{"n_head": 4, "lr": 0.0102, "schedule": "wsd"}
MLP neurons of a small language model. Each row is named by its layer, matrix (gate and up: input weights; down: output weights) and neuron, and shows model dimensions 32-159. Each number is 200 + 30 x the weight over its row's rms, rounded and kept within 0 to 999. A neuron's up and down rows have the sign that makes its largest values positive.
Before each neuron's rows, "fires in" lists the words (lower case) most often at its 100 highest values on Wikipedia text that the model never trained on; "fires after" lists the tokens most often just before its 100 highest values on Wikipedia text that the model never trained on.

fires in: "it", "that", "which", "who"
fires after: ".", ",", "I", " as"
L9.gate439,220,204,151,173,146,202,200,152,207,211,185,157,193,180,221,240,240,188,171,216,155,199,230,203,191,213,183,164,190,280,245,214,180,239,198,214,221,181,193,209,207,223,195,162,173,225,185,194,145,165,167,159,222,215,167,179,191,184,204,247,204,178,186,207,167,157,187,192,147,181,254,228,240,193,217,196,161,148,170,251,246,194,186,175,169,196,252,184,263,191,142,192,221,159,235,119,168,187,191,193,228,189,191,250,217,180,171,182,139,143,202,236,201,241,199,168,232,205,174,158,199,193,186,201,168,182,219,187
L9.up439,225,188,191,247,220,176,206,203,243,227,196,187,222,130,163,197,243,172,161,202,233,191,197,219,189,182,194,135,203,164,178,241,221,210,170,229,187,228,192,207,166,199,265,179,209,202,149,176,202,239,149,210,187,192,202,160,212,206,169,198,177,218,196,209,204,178,205,143,227,163,191,155,229,249,139,155,180,237,192,244,254,220,212,205,170,202,211,170,199,218,145,233,177,174,236,189,184,163,146,204,196,208,199,210,163,200,194,225,182,205,212,198,250,209,121,173,221,211,152,176,192,216,176,219,178,190,86,192
L9.down439,187,145,208,232,166,227,161,230,192,187,209,203,185,188,216,205,173,216,238,214,162,251,219,254,184,195,210,153,247,213,192,212,221,206,204,247,227,211,181,154,192,191,183,179,243,256,197,184,172,232,239,211,175,249,224,196,166,246,234,218,172,179,188,175,206,164,172,206,245,205,213,175,203,203,162,150,222,193,185,227,229,177,178,202,164,173,198,186,217,215,149,171,208,162,203,190,226,160,220,192,182,205,207,199,213,188,167,226,202,156,200,241,166,186,176,190,175,207,190,178,183,150,197,222,208,202,219,184

fires in: "as", "with", "they", "the", "for"
fires after: ",", ".", "w", " (", " W"
L4.gate421,218,180,262,182,192,216,211,205,238,174,220,142,215,221,233,214,210,170,240,191,166,200,172,142,168,184,247,174,253,236,210,237,187,187,211,207,184,192,210,194,241,192,236,201,176,221,226,235,163,211,169,187,236,175,235,216,162,182,248,154,240,163,206,137,210,189,149,180,222,183,197,197,131,167,213,238,201,150,155,179,202,174,221,215,191,201,168,220,207,159,179,149,209,224,220,213,187,184,197,163,200,218,221,224,172,215,175,232,175,247,233,226,174,189,196,199,181,196,206,168,167,148,171,181,177,249,223,191
L4.up421,219,212,188,203,189,232,176,174,190,205,203,201,215,204,213,141,198,214,216,281,244,198,189,233,240,159,191,220,234,204,168,187,161,262,197,224,179,183,239,200,109,143,187,190,180,215,146,230,200,194,263,207,186,163,198,252,205,206,233,209,224,160,202,224,193,218,214,135,200,160,165,162,181,170,191,204,226,202,207,155,184,176,206,205,191,170,242,198,219,206,224,223,160,166,190,134,183,221,180,217,192,108,197,222,193,222,267,167,225,253,188,173,196,194,154,228,191,209,240,240,207,193,214,184,184,179,176,182
L4.down421,167,197,199,165,247,242,188,145,164,204,172,218,144,198,171,215,221,227,208,214,229,201,236,195,223,180,201,248,163,212,157,173,231,182,217,187,243,239,248,148,201,185,202,216,198,240,245,191,196,146,179,175,208,183,204,181,200,215,175,174,234,222,181,217,201,168,220,191,172,161,202,252,228,218,168,207,217,201,140,226,202,228,164,204,129,197,212,221,204,196,204,225,224,237,196,221,226,232,186,182,183,188,204,157,268,240,183,236,230,194,231,200,214,172,230,269,228,278,181,238,169,187,169,175,204,199,184,187

fires in: "was", "been", "became", "become", "is", "were"
fires after: " who", " bec", " rem", " has", " he", " and"
L6.gate490,236,197,149,189,191,199,193,151,190,182,258,238,230,291,248,182,177,255,246,221,191,188,197,194,193,231,197,173,238,171,161,175,188,195,221,193,221,249,217,167,194,242,199,175,208,199,193,222,160,185,259,145,163,174,224,193,233,158,184,283,239,143,202,137,199,211,204,204,207,158,239,186,197,176,217,190,158,179,188,202,277,173,233,179,192,158,200,189,233,217,217,284,224,196,217,193,226,223,185,198,190,149,187,202,178,206,172,197,162,215,193,178,190,206,184,245,246,204,207,179,175,173,188,190,269,212,182,157
L6.up490,196,160,158,201,171,221,220,172,186,169,191,233,217,197,209,165,210,253,188,159,217,214,135,167,163,228,183,196,257,175,219,187,239,252,216,213,207,171,205,199,214,212,256,167,225,193,238,222,180,168,249,234,189,203,248,236,177,220,191,234,211,165,157,181,221,200,193,174,208,147,151,215,278,134,168,189,156,148,172,214,208,192,210,203,222,192,241,244,196,205,216,262,201,179,193,234,224,211,183,176,226,172,199,189,184,238,185,205,184,195,240,173,169,175,201,257,215,198,165,196,122,211,230,212,200,188,215,247
L6.down490,213,206,176,208,257,211,194,187,182,166,179,163,201,233,194,186,173,213,196,212,228,187,134,189,182,162,227,220,235,141,186,247,211,183,184,207,221,214,208,162,201,215,154,264,213,180,161,154,238,213,255,142,192,183,247,177,182,230,209,153,182,205,198,195,184,220,200,201,213,188,174,221,152,234,161,182,194,216,204,192,201,213,202,208,214,172,211,174,194,222,219,196,226,205,176,162,223,196,210,196,179,259,172,159,199,222,222,205,210,194,209,218,174,230,183,194,212,210,230,244,171,182,165,219,188,204,208,178

fires in: "he", "was", "as", "served", "became"
fires after: ".", " and", " served", " he", " He", ","
L4.gate18,193,268,132,201,243,208,184,184,175,199,235,190,206,219,268,226,261,189,206,199,177,201,218,227,139,215,204,167,207,209,196,256,164,138,203,194,216,185,259,200,137,238,145,187,198,233,249,201,192,255,181,214,258,216,182,191,164,189,230,261,201,176,203,164,165,178,160,200,294,202,177,162,173,210,225,228,171,186,195,248,176,202,219,191,201,233,170,265,212,206,188,162,181,181,210,149,225,177,248,218,220,203,221,232,197,208,188,176,239,213,208,219,246,181,205,184,193,180,212,202,184,181,148,156,254,221,192,208
L4.up18,179,196,198,254,242,195,206,175,222,196,246,201,205,193,195,221,185,222,243,188,231,139,187,217,227,182,167,201,166,220,156,204,161,195,168,228,187,180,206,161,169,172,177,254,204,224,176,149,176,268,184,206,239,238,230,198,169,159,195,150,195,193,216,226,199,197,167,161,205,190,160,189,185,170,230,148,196,151,215,182,222,200,177,250,173,189,203,234,171,218,153,171,183,214,223,229,223,218,168,181,213,185,213,191,195,192,211,148,210,148,196,155,232,175,183,177,163,163,206,227,176,132,179,196,236,166,166,179
L4.down18,210,209,123,256,273,224,181,194,213,212,259,181,175,268,208,225,222,210,212,222,173,201,185,224,182,223,180,201,183,200,192,211,196,247,194,184,247,179,210,220,232,214,209,184,296,182,215,174,146,309,178,193,196,201,173,186,175,214,181,210,188,203,247,186,190,210,224,227,185,179,209,200,195,175,252,189,256,156,195,194,209,217,138,166,167,257,196,207,260,228,224,261,216,201,224,187,214,246,247,174,187,180,218,215,230,189,192,175,152,183,194,165,218,177,155,194,196,208,213,202,173,146,214,199,219,161,208,162

fires in: "he", "and"
fires after: ".", ",", "),"
L4.gate384,236,195,168,190,222,179,246,211,214,189,206,191,209,239,276,237,201,262,213,127,191,170,199,181,216,233,187,178,190,221,223,194,192,247,236,187,218,168,243,159,179,183,271,257,224,171,178,240,176,230,207,210,215,218,194,147,185,144,147,282,171,160,166,158,209,225,219,180,218,197,229,172,191,224,158,174,209,132,251,211,189,166,224,229,212,198,295,198,211,195,131,185,196,184,239,218,184,225,191,223,156,201,191,188,169,180,197,161,166,145,169,223,185,175,249,171,153,188,159,209,191,195,176,178,204,196,232,202
L4.up384,201,223,217,218,197,202,164,211,189,168,242,194,222,216,219,224,229,177,241,226,183,227,167,232,248,202,199,187,226,215,179,137,246,193,182,157,195,233,252,219,193,190,249,183,180,189,249,177,179,194,255,206,187,184,145,179,180,178,196,175,228,203,219,157,220,169,163,196,210,191,179,160,234,227,155,249,163,207,212,247,217,170,221,235,179,154,267,170,216,226,167,231,203,205,164,156,244,219,151,231,180,192,193,231,244,209,241,196,180,161,206,188,259,182,210,197,189,195,207,197,174,177,257,215,207,204,192,241
L4.down384,197,251,131,230,190,270,182,207,214,298,228,234,220,182,238,229,182,218,215,177,206,204,203,199,191,230,225,158,193,205,233,171,208,262,201,190,194,188,202,202,225,194,208,217,210,202,200,254,184,214,216,176,229,216,170,134,220,180,207,200,220,242,168,183,185,222,235,215,277,180,200,199,211,198,225,222,229,175,216,191,159,207,196,240,184,176,216,199,211,167,213,241,160,179,207,206,229,162,192,173,171,246,170,188,209,155,165,219,128,150,141,229,178,194,208,140,164,200,197,223,209,212,235,240,233,211,174,183

fires in: "and", "is", "was"
fires after: ",", "),", ")"
L4.gate423,186,193,185,212,178,213,228,158,190,228,204,212,180,194,212,216,182,233,227,216,180,202,189,169,190,224,206,188,244,168,207,220,186,239,175,194,218,214,195,228,172,175,176,166,259,155,215,163,173,205,214,186,198,206,175,173,150,260,179,224,241,184,176,158,148,185,162,143,225,225,193,190,224,167,181,153,233,229,190,274,177,196,212,225,173,216,210,234,153,215,157,184,167,218,157,198,262,197,249,194,197,139,164,219,219,223,158,168,137,202,207,180,188,195,184,220,145,212,223,205,171,227,214,182,131,174,167,170
L4.up423,261,187,208,205,230,185,157,194,154,181,243,175,182,194,206,237,210,193,202,189,181,235,193,172,239,234,206,123,210,193,186,206,228,218,160,221,216,214,226,245,199,212,207,175,178,168,194,174,161,225,245,169,155,170,243,233,207,182,226,179,172,172,156,205,209,132,200,151,263,220,167,172,180,213,183,206,224,194,199,201,166,205,188,187,220,209,285,196,259,227,161,212,184,188,216,211,198,192,186,231,243,236,187,188,188,226,197,221,186,159,222,265,207,226,174,221,193,158,203,226,175,212,213,207,246,191,204,174
L4.down423,164,143,194,160,201,151,175,182,227,228,246,195,199,195,222,181,223,180,194,194,195,178,238,178,249,258,226,186,205,227,250,209,190,242,157,199,140,240,209,200,200,221,167,165,261,200,200,197,174,219,261,211,145,232,170,185,238,202,188,201,220,214,182,189,213,184,165,117,237,246,174,217,210,158,200,196,184,155,232,191,254,194,173,201,224,211,235,186,192,167,219,223,152,197,202,226,201,182,206,193,159,156,156,212,177,241,192,193,222,183,169,263,257,152,185,179,138,119,225,212,200,213,186,221,253,256,151,221

fires in: "is", "in", "was"
fires after: ".", ".\n\n", " It", " This", " She", "t"
L4.gate48,218,197,124,222,209,247,214,165,224,162,204,186,239,209,189,159,159,191,185,186,191,178,176,165,159,224,181,237,191,185,208,178,155,172,231,215,214,176,198,171,197,194,242,200,237,175,212,186,225,179,206,218,192,219,204,198,260,213,181,219,202,208,212,184,203,212,183,208,179,204,221,248,178,253,106,157,173,178,209,212,266,207,214,201,158,202,166,207,186,207,228,198,176,175,239,196,148,240,184,217,155,217,259,199,184,220,204,210,218,198,183,170,148,151,194,240,167,227,203,225,192,156,193,164,153,191,194,187
L4.up48,236,207,156,237,201,208,193,127,218,201,213,128,224,242,217,174,222,200,200,147,217,186,157,167,208,195,194,177,237,177,198,206,153,225,230,239,198,204,193,174,165,206,242,207,222,214,112,187,144,200,253,170,156,202,188,202,174,151,185,243,220,239,215,171,211,242,225,217,188,170,189,190,206,199,182,126,184,201,259,181,274,144,208,215,195,175,209,172,188,176,233,210,169,203,212,198,220,153,216,181,217,180,212,236,207,197,168,197,223,187,230,185,157,193,154,191,131,237,203,178,200,191,171,183,191,206,159,225
L4.down48,191,185,217,124,215,179,217,212,207,179,189,225,179,205,192,223,141,155,169,198,192,172,191,191,187,227,223,188,136,200,167,224,235,193,179,218,185,239,235,173,141,216,215,175,222,216,237,209,219,227,177,156,219,168,180,186,205,187,180,142,147,129,190,176,163,169,215,220,210,214,210,216,133,278,176,155,225,195,205,145,207,209,227,191,245,172,200,202,239,214,200,181,180,276,149,191,208,220,190,174,225,234,257,167,209,228,184,169,154,192,196,175,201,220,223,149,250,201,251,212,135,167,184,220,177,210,191,188

fires in: "in", "as", "for", "the"
fires after: ".", ",", " ("
L4.gate234,224,204,241,174,220,196,212,170,162,150,181,238,257,230,220,234,171,236,241,167,189,206,214,182,197,190,175,122,193,218,221,201,242,217,220,157,226,241,209,158,172,216,215,197,164,152,191,194,208,174,161,206,187,185,200,167,191,188,193,191,203,138,252,144,272,183,168,181,186,199,216,200,190,242,181,193,168,166,180,193,190,175,190,198,199,268,196,188,207,218,184,175,180,240,174,220,220,202,212,221,164,165,216,227,204,241,191,168,200,250,219,216,201,209,193,226,196,253,227,184,210,170,154,155,186,189,203,204
L4.up234,252,193,197,192,203,158,212,228,200,193,175,210,180,154,216,199,211,197,175,199,167,245,179,142,195,193,220,229,148,169,261,212,254,178,218,204,251,240,214,220,207,233,205,214,167,215,203,218,253,221,205,220,203,233,215,184,222,205,186,224,224,179,234,208,185,187,193,162,192,145,225,172,141,208,180,190,210,209,201,203,202,236,196,237,142,192,237,219,183,204,203,201,161,158,209,211,226,208,203,237,227,182,207,239,147,286,179,168,188,253,192,201,176,164,236,173,196,227,206,269,228,177,74,198,228,191,238,221
L4.down234,157,202,228,207,218,209,180,202,196,187,218,179,176,196,157,206,242,256,162,209,204,215,240,144,218,220,182,249,199,228,196,166,222,295,225,229,211,175,230,179,165,170,175,253,226,218,220,185,209,199,192,188,190,257,211,201,212,195,234,185,186,249,166,193,271,164,244,264,204,180,199,231,219,230,210,190,210,217,194,165,191,196,153,188,247,221,215,263,229,209,220,246,235,209,231,148,213,215,179,181,160,157,204,190,205,223,196,202,221,214,210,208,215,186,254,137,180,228,172,200,186,176,179,162,153,175,218,226

fires in: "as", "particularly"
fires after: ",", ".", "A", " |", " ("
L9.gate597,191,178,274,212,208,226,158,221,186,192,215,164,258,193,195,179,217,193,221,208,221,172,224,157,224,137,159,173,212,153,191,176,247,191,185,177,191,210,183,153,137,165,190,250,158,232,203,218,182,209,187,159,190,230,211,206,197,208,240,210,185,216,198,178,255,185,191,181,203,196,218,247,184,223,193,234,210,142,258,155,180,202,250,146,211,227,184,185,196,162,169,208,211,194,204,248,175,198,213,234,189,179,203,206,166,204,174,175,166,264,204,175,171,177,212,210,252,237,236,203,210,182,233,252,183,228,234,133
L9.up597,239,212,219,181,209,231,154,172,190,214,175,179,170,169,153,202,199,189,271,154,210,190,156,214,242,209,206,193,261,161,191,170,173,218,244,206,224,209,199,168,173,214,176,202,185,147,201,170,193,221,199,195,188,171,237,195,235,161,198,181,169,185,224,200,184,181,209,173,137,218,180,202,154,193,165,139,226,258,206,264,130,192,201,224,142,183,196,201,211,148,226,184,188,225,189,176,167,227,212,240,245,200,197,205,182,167,175,183,148,240,199,205,169,193,260,205,198,202,183,226,196,236,178,245,163,165,228,223
L9.down597,172,196,204,218,211,247,161,158,193,231,214,240,204,215,269,215,213,196,157,136,259,225,200,182,216,214,218,156,164,201,158,193,172,212,162,254,215,173,149,205,194,204,155,165,247,181,260,192,203,205,236,174,216,186,222,225,159,176,232,174,172,249,146,172,268,201,192,199,177,212,217,202,221,239,226,205,187,197,227,149,205,188,275,245,226,229,228,202,231,190,198,224,133,199,227,242,188,153,198,189,235,191,178,180,223,220,166,205,170,175,192,235,204,219,252,196,206,250,223,225,195,204,158,182,202,192,190,233

fires in: "was", "as", "is"
fires after: " he", " served", " He", " and", " who"
L4.gate453,193,194,238,246,197,185,228,212,227,221,233,204,200,224,230,217,251,178,217,155,208,186,196,203,225,266,206,218,270,188,165,245,209,223,218,234,232,222,239,140,191,212,180,204,197,221,235,173,174,221,212,180,168,204,235,152,192,192,183,238,213,192,165,214,135,250,228,202,199,196,187,176,251,171,182,184,223,191,255,238,225,175,140,177,221,163,180,173,159,208,194,224,160,215,183,188,239,210,237,226,218,160,210,228,187,284,190,208,162,161,143,194,180,214,231,204,190,244,223,151,173,234,149,173,216,208,140,195
L4.up453,175,200,229,217,192,203,191,207,170,160,193,218,181,233,220,199,200,197,255,209,229,185,186,188,115,206,183,161,263,233,159,212,161,253,149,177,214,176,247,181,170,208,163,167,189,232,221,204,219,243,160,205,231,180,280,168,237,152,186,255,199,195,174,282,193,213,253,239,159,199,185,186,229,158,238,172,130,216,174,228,195,177,158,171,182,166,202,183,220,224,187,182,163,201,189,169,265,209,213,190,212,189,193,246,186,171,219,188,185,156,174,164,160,199,201,182,156,160,210,171,135,178,158,178,203,188,190,191
L4.down453,216,212,170,175,262,202,240,200,207,181,236,185,237,288,175,168,185,182,177,195,270,193,169,195,152,172,215,276,230,180,208,215,239,184,165,259,196,218,202,165,183,229,122,238,170,154,192,138,243,186,184,257,224,212,241,205,178,209,181,140,179,220,227,215,217,202,201,180,210,192,179,175,249,196,202,164,209,242,177,211,270,217,219,229,210,172,238,252,185,247,242,222,190,210,192,170,198,213,198,190,200,242,159,211,212,203,202,159,186,190,174,191,186,207,228,168,197,183,243,180,160,167,166,232,219,183,244,192

fires in: "the", "of", "s"
fires after: " is", " was", " one", " of", " became"
L8.gate640,233,191,203,151,176,194,192,150,185,154,206,151,197,178,229,200,208,195,181,219,171,133,244,198,166,195,257,205,205,268,174,212,238,169,210,192,181,179,216,206,238,162,203,170,190,169,194,195,203,213,236,188,173,177,267,232,159,142,186,216,179,234,251,173,201,178,244,161,223,217,218,197,201,181,171,201,191,195,171,213,184,209,210,179,171,213,207,201,231,181,201,216,240,225,148,199,188,215,146,135,198,159,226,184,233,243,173,218,199,210,226,192,192,139,250,204,162,227,214,189,220,251,183,160,236,217,179,200
L8.up640,227,242,215,170,174,211,182,152,194,199,175,206,198,277,233,188,260,239,184,170,250,147,186,194,199,281,265,185,180,212,180,197,225,213,177,174,190,170,214,259,165,245,205,204,213,199,183,232,212,230,203,145,232,171,254,214,173,195,210,185,205,200,203,200,191,97,269,124,196,182,216,190,137,173,216,189,159,185,184,243,210,197,218,216,215,214,198,202,210,186,225,192,181,163,218,167,174,250,220,232,248,171,221,231,205,174,244,189,128,200,235,196,234,156,192,227,220,179,209,180,178,192,219,165,198,190,183,210
L8.down640,234,204,208,213,233,200,202,159,235,211,218,108,211,191,182,211,255,195,179,196,203,208,182,227,185,154,164,247,229,199,191,247,205,244,201,182,226,194,208,214,212,238,245,207,181,138,200,187,186,201,215,205,233,181,211,226,153,193,193,207,204,205,208,123,168,226,249,160,158,199,233,149,205,210,200,229,243,237,200,266,236,198,257,157,184,183,180,190,202,165,177,223,211,187,173,220,186,248,161,190,208,183,217,252,219,223,212,193,187,184,205,165,209,164,196,209,195,188,210,178,197,261,210,190,156,217,203,172

fires in: "in", "22"
fires after: ".", " ", ".\n\n", ",", "===\n"
L9.gate700,196,207,188,184,292,232,195,130,205,181,223,228,192,226,166,169,240,138,178,186,212,220,217,193,236,205,242,201,159,234,199,203,181,225,171,212,209,226,147,273,160,198,187,239,205,177,204,233,156,241,201,208,200,149,197,222,228,152,243,209,177,178,188,177,197,200,201,214,162,155,184,243,191,236,202,200,156,200,167,189,198,243,205,215,204,192,196,187,166,140,245,187,229,235,161,189,236,214,192,188,179,196,196,178,189,145,221,143,177,203,193,193,224,169,187,254,206,226,203,224,189,224,191,204,175,151,190,168
L9.up700,190,221,204,177,200,233,189,205,178,202,167,205,165,198,202,159,219,214,182,150,181,167,185,159,167,154,196,220,220,222,243,196,200,268,219,185,195,245,226,170,180,193,174,205,169,205,210,193,228,217,193,234,205,195,215,171,151,179,178,206,179,157,198,118,205,242,212,278,166,168,162,263,199,243,245,234,213,242,158,178,190,190,219,181,191,245,200,227,197,170,199,199,236,201,166,207,248,184,272,163,202,211,231,187,277,181,175,225,201,203,237,248,234,194,220,187,194,241,156,220,151,225,154,206,155,218,228,213
L9.down700,222,181,168,168,181,216,248,167,208,201,172,203,132,203,187,231,188,190,181,172,200,231,227,171,228,180,223,225,193,192,189,182,226,184,193,183,239,272,206,210,177,130,241,250,204,230,264,187,237,211,189,171,188,207,182,159,203,160,167,175,169,213,207,168,193,208,219,199,197,206,162,169,179,234,182,161,194,236,169,189,241,198,199,196,227,271,221,210,217,206,226,236,179,217,248,226,158,138,171,192,208,238,180,191,209,255,154,256,152,194,241,219,216,212,171,191,163,188,146,240,190,214,159,127,203,197,170,205

fires in: "but", "although", "though", "so", "said"
fires after: ",", " th", "th", " st"
L9.gate362,197,206,249,199,210,198,184,214,159,200,223,198,198,216,209,213,194,241,191,204,171,192,201,185,186,190,195,210,196,212,172,218,184,214,186,198,208,219,149,220,269,224,218,165,225,181,245,222,188,198,174,184,215,149,159,174,157,169,175,236,232,180,229,162,164,160,204,217,252,247,147,162,252,168,150,235,154,231,222,237,192,142,175,197,243,144,219,189,182,216,203,171,185,193,166,221,199,202,173,272,144,182,196,279,165,225,237,170,190,196,187,168,190,239,189,172,151,120,138,239,204,209,172,198,202,189,202,179
L9.up362,228,215,140,194,148,218,230,184,188,152,222,197,210,208,201,193,197,190,243,197,187,207,216,154,197,173,171,245,187,195,219,219,175,206,161,265,236,197,263,206,228,181,280,185,185,199,180,193,203,175,184,185,149,197,238,198,190,177,166,192,262,208,241,184,196,169,203,191,188,206,215,122,198,233,188,201,180,164,192,174,190,195,167,182,234,214,205,198,205,167,184,178,151,194,170,212,165,250,177,226,219,189,207,237,237,191,170,148,171,223,197,160,179,192,217,247,184,237,203,231,229,251,177,202,215,215,171,197
L9.down362,208,199,261,191,169,137,199,201,204,149,188,204,194,166,199,195,217,200,189,214,204,145,176,218,248,213,230,224,180,167,239,204,200,165,226,212,225,161,201,198,192,182,207,205,247,225,175,194,204,226,207,195,214,224,227,173,212,159,163,165,197,211,176,245,180,221,219,246,195,225,200,179,202,223,167,167,216,231,206,263,201,214,200,205,208,238,220,166,203,178,248,233,227,211,209,192,216,193,163,233,194,205,197,197,263,226,257,201,185,198,204,203,248,228,227,207,220,222,200,194,237,228,180,220,221,133,193,184

fires in: "but", "and", "if", "although", "as", "though"
fires after: ",", " ", "th", " th"
L5.gate406,182,239,227,189,227,221,187,142,200,164,205,198,211,167,173,150,172,170,181,194,216,208,254,144,175,168,196,204,212,247,256,189,189,189,171,210,165,162,208,233,156,190,153,169,187,147,203,162,247,198,259,117,229,185,142,194,250,187,204,201,234,222,193,163,155,223,215,212,195,191,152,169,212,250,201,245,194,227,218,198,161,123,208,245,207,175,246,174,169,138,211,179,197,209,171,215,187,172,173,222,156,177,198,213,227,204,222,214,139,179,183,177,191,178,209,135,209,199,212,210,184,176,180,215,169,178,201,205
L5.up406,197,212,197,187,245,199,200,178,177,176,213,209,188,234,231,139,207,188,232,185,177,237,191,179,210,209,212,161,223,205,238,211,237,211,244,214,204,225,196,233,162,176,250,182,274,161,196,198,119,236,215,178,223,191,137,180,210,206,213,214,226,155,183,163,144,222,162,196,206,201,175,212,217,210,203,187,161,218,196,190,216,98,176,216,249,208,248,165,183,107,214,173,150,181,184,222,258,161,197,180,182,252,227,231,216,178,208,176,201,166,180,167,205,157,178,143,169,208,201,240,192,213,150,194,161,199,243,175
L5.down406,243,234,198,247,195,215,192,165,196,181,242,175,236,192,210,177,229,242,216,193,255,190,185,278,190,144,209,215,115,155,210,248,208,195,240,268,173,184,188,190,219,128,239,219,203,189,199,225,203,184,182,210,198,258,152,216,252,196,219,192,182,155,161,139,207,197,214,191,218,180,158,183,212,233,220,162,176,197,210,220,210,217,154,200,220,151,167,250,236,240,213,190,194,211,170,213,125,155,181,225,204,153,199,211,235,164,228,179,199,205,173,206,232,181,193,212,220,215,203,234,155,172,195,181,200,224,201,189

fires in: "the", "of", "in", "on"
fires after: " of", " one", "e", " was", " a", "ong"
L8.gate477,232,177,200,188,220,149,152,177,180,213,186,199,172,183,201,219,196,205,212,219,233,171,209,163,227,257,212,216,187,194,165,205,182,160,171,165,175,160,203,217,184,197,235,167,175,237,162,228,173,158,217,220,211,156,224,264,200,166,228,170,180,183,248,215,164,155,189,179,144,214,211,223,186,210,209,178,195,242,203,264,193,181,162,214,193,209,189,178,211,165,191,209,172,254,244,264,168,243,181,192,229,109,234,176,174,195,179,177,215,223,222,193,236,208,233,209,232,207,237,253,203,184,236,174,205,211,235,189
L8.up477,206,169,215,243,183,209,184,236,256,195,181,198,196,194,249,216,184,214,211,125,159,196,251,228,212,179,157,222,195,190,260,285,200,196,203,210,203,192,197,172,212,210,206,240,192,198,188,270,228,238,188,234,173,206,245,193,174,176,213,237,225,200,189,190,166,212,189,203,179,132,236,206,180,212,167,189,212,239,213,220,265,248,213,203,193,264,203,204,178,201,231,192,284,243,210,165,259,194,163,220,212,197,161,150,139,187,251,230,203,141,233,216,201,201,188,233,187,238,231,180,195,181,202,165,175,195,192,200
L8.down477,213,224,209,198,198,174,199,243,220,193,197,196,288,182,242,184,194,168,211,185,201,201,220,221,199,235,190,230,222,195,227,205,156,221,219,212,162,180,193,210,169,191,248,217,201,200,217,258,195,232,164,171,134,146,161,193,184,210,175,201,208,214,200,214,195,143,221,265,164,184,221,208,224,196,201,227,243,235,213,209,180,251,259,217,152,194,157,174,250,164,226,226,193,173,244,195,175,235,140,158,192,177,192,164,230,240,163,177,248,189,192,169,231,201,246,215,253,190,235,218,203,209,159,194,147,242,236,219

fires in: "be", "been", "are", "is"
fires after: " to", " has", " have", " can", " rem", "om"
L6.gate331,181,204,187,190,197,250,221,184,188,270,206,234,223,207,257,161,151,231,186,234,170,169,174,227,134,217,225,184,182,200,187,212,189,215,197,153,161,183,216,176,172,201,199,237,188,249,197,231,228,182,211,196,206,152,175,140,187,189,151,275,171,157,216,177,206,199,203,198,186,223,222,227,193,203,149,203,178,239,200,211,258,166,164,221,174,201,218,219,166,203,177,170,191,167,181,221,162,197,192,201,136,201,176,161,211,232,176,168,177,168,181,199,237,216,213,218,209,210,168,136,180,232,176,183,218,159,213,208
L6.up331,207,141,130,188,215,220,181,180,120,174,182,191,226,191,193,252,177,177,217,197,163,155,136,225,218,186,183,166,165,197,202,217,179,214,188,150,234,204,152,229,188,205,165,172,231,215,178,207,185,185,207,233,191,201,189,216,210,216,180,195,209,193,225,205,177,227,218,184,168,153,248,158,181,215,227,185,169,225,213,218,271,164,211,232,175,148,225,193,268,194,185,252,197,182,174,237,202,199,172,202,185,126,192,202,178,204,157,218,156,210,185,183,178,193,177,190,183,176,156,198,206,180,172,158,287,205,137,184
L6.down331,215,215,213,184,170,177,132,237,154,207,226,182,186,164,187,189,197,100,210,187,185,215,187,212,208,245,240,202,254,181,207,179,251,190,189,260,198,172,215,202,238,206,208,175,228,217,201,171,231,187,211,167,228,149,287,244,202,218,186,188,155,150,171,238,188,172,249,178,187,220,183,219,180,227,208,199,162,191,241,169,285,195,210,199,263,207,208,208,249,195,194,179,158,257,162,144,260,212,210,213,188,265,191,225,191,314,219,208,162,202,196,194,205,210,250,235,191,148,244,228,209,201,216,182,250,187,217,152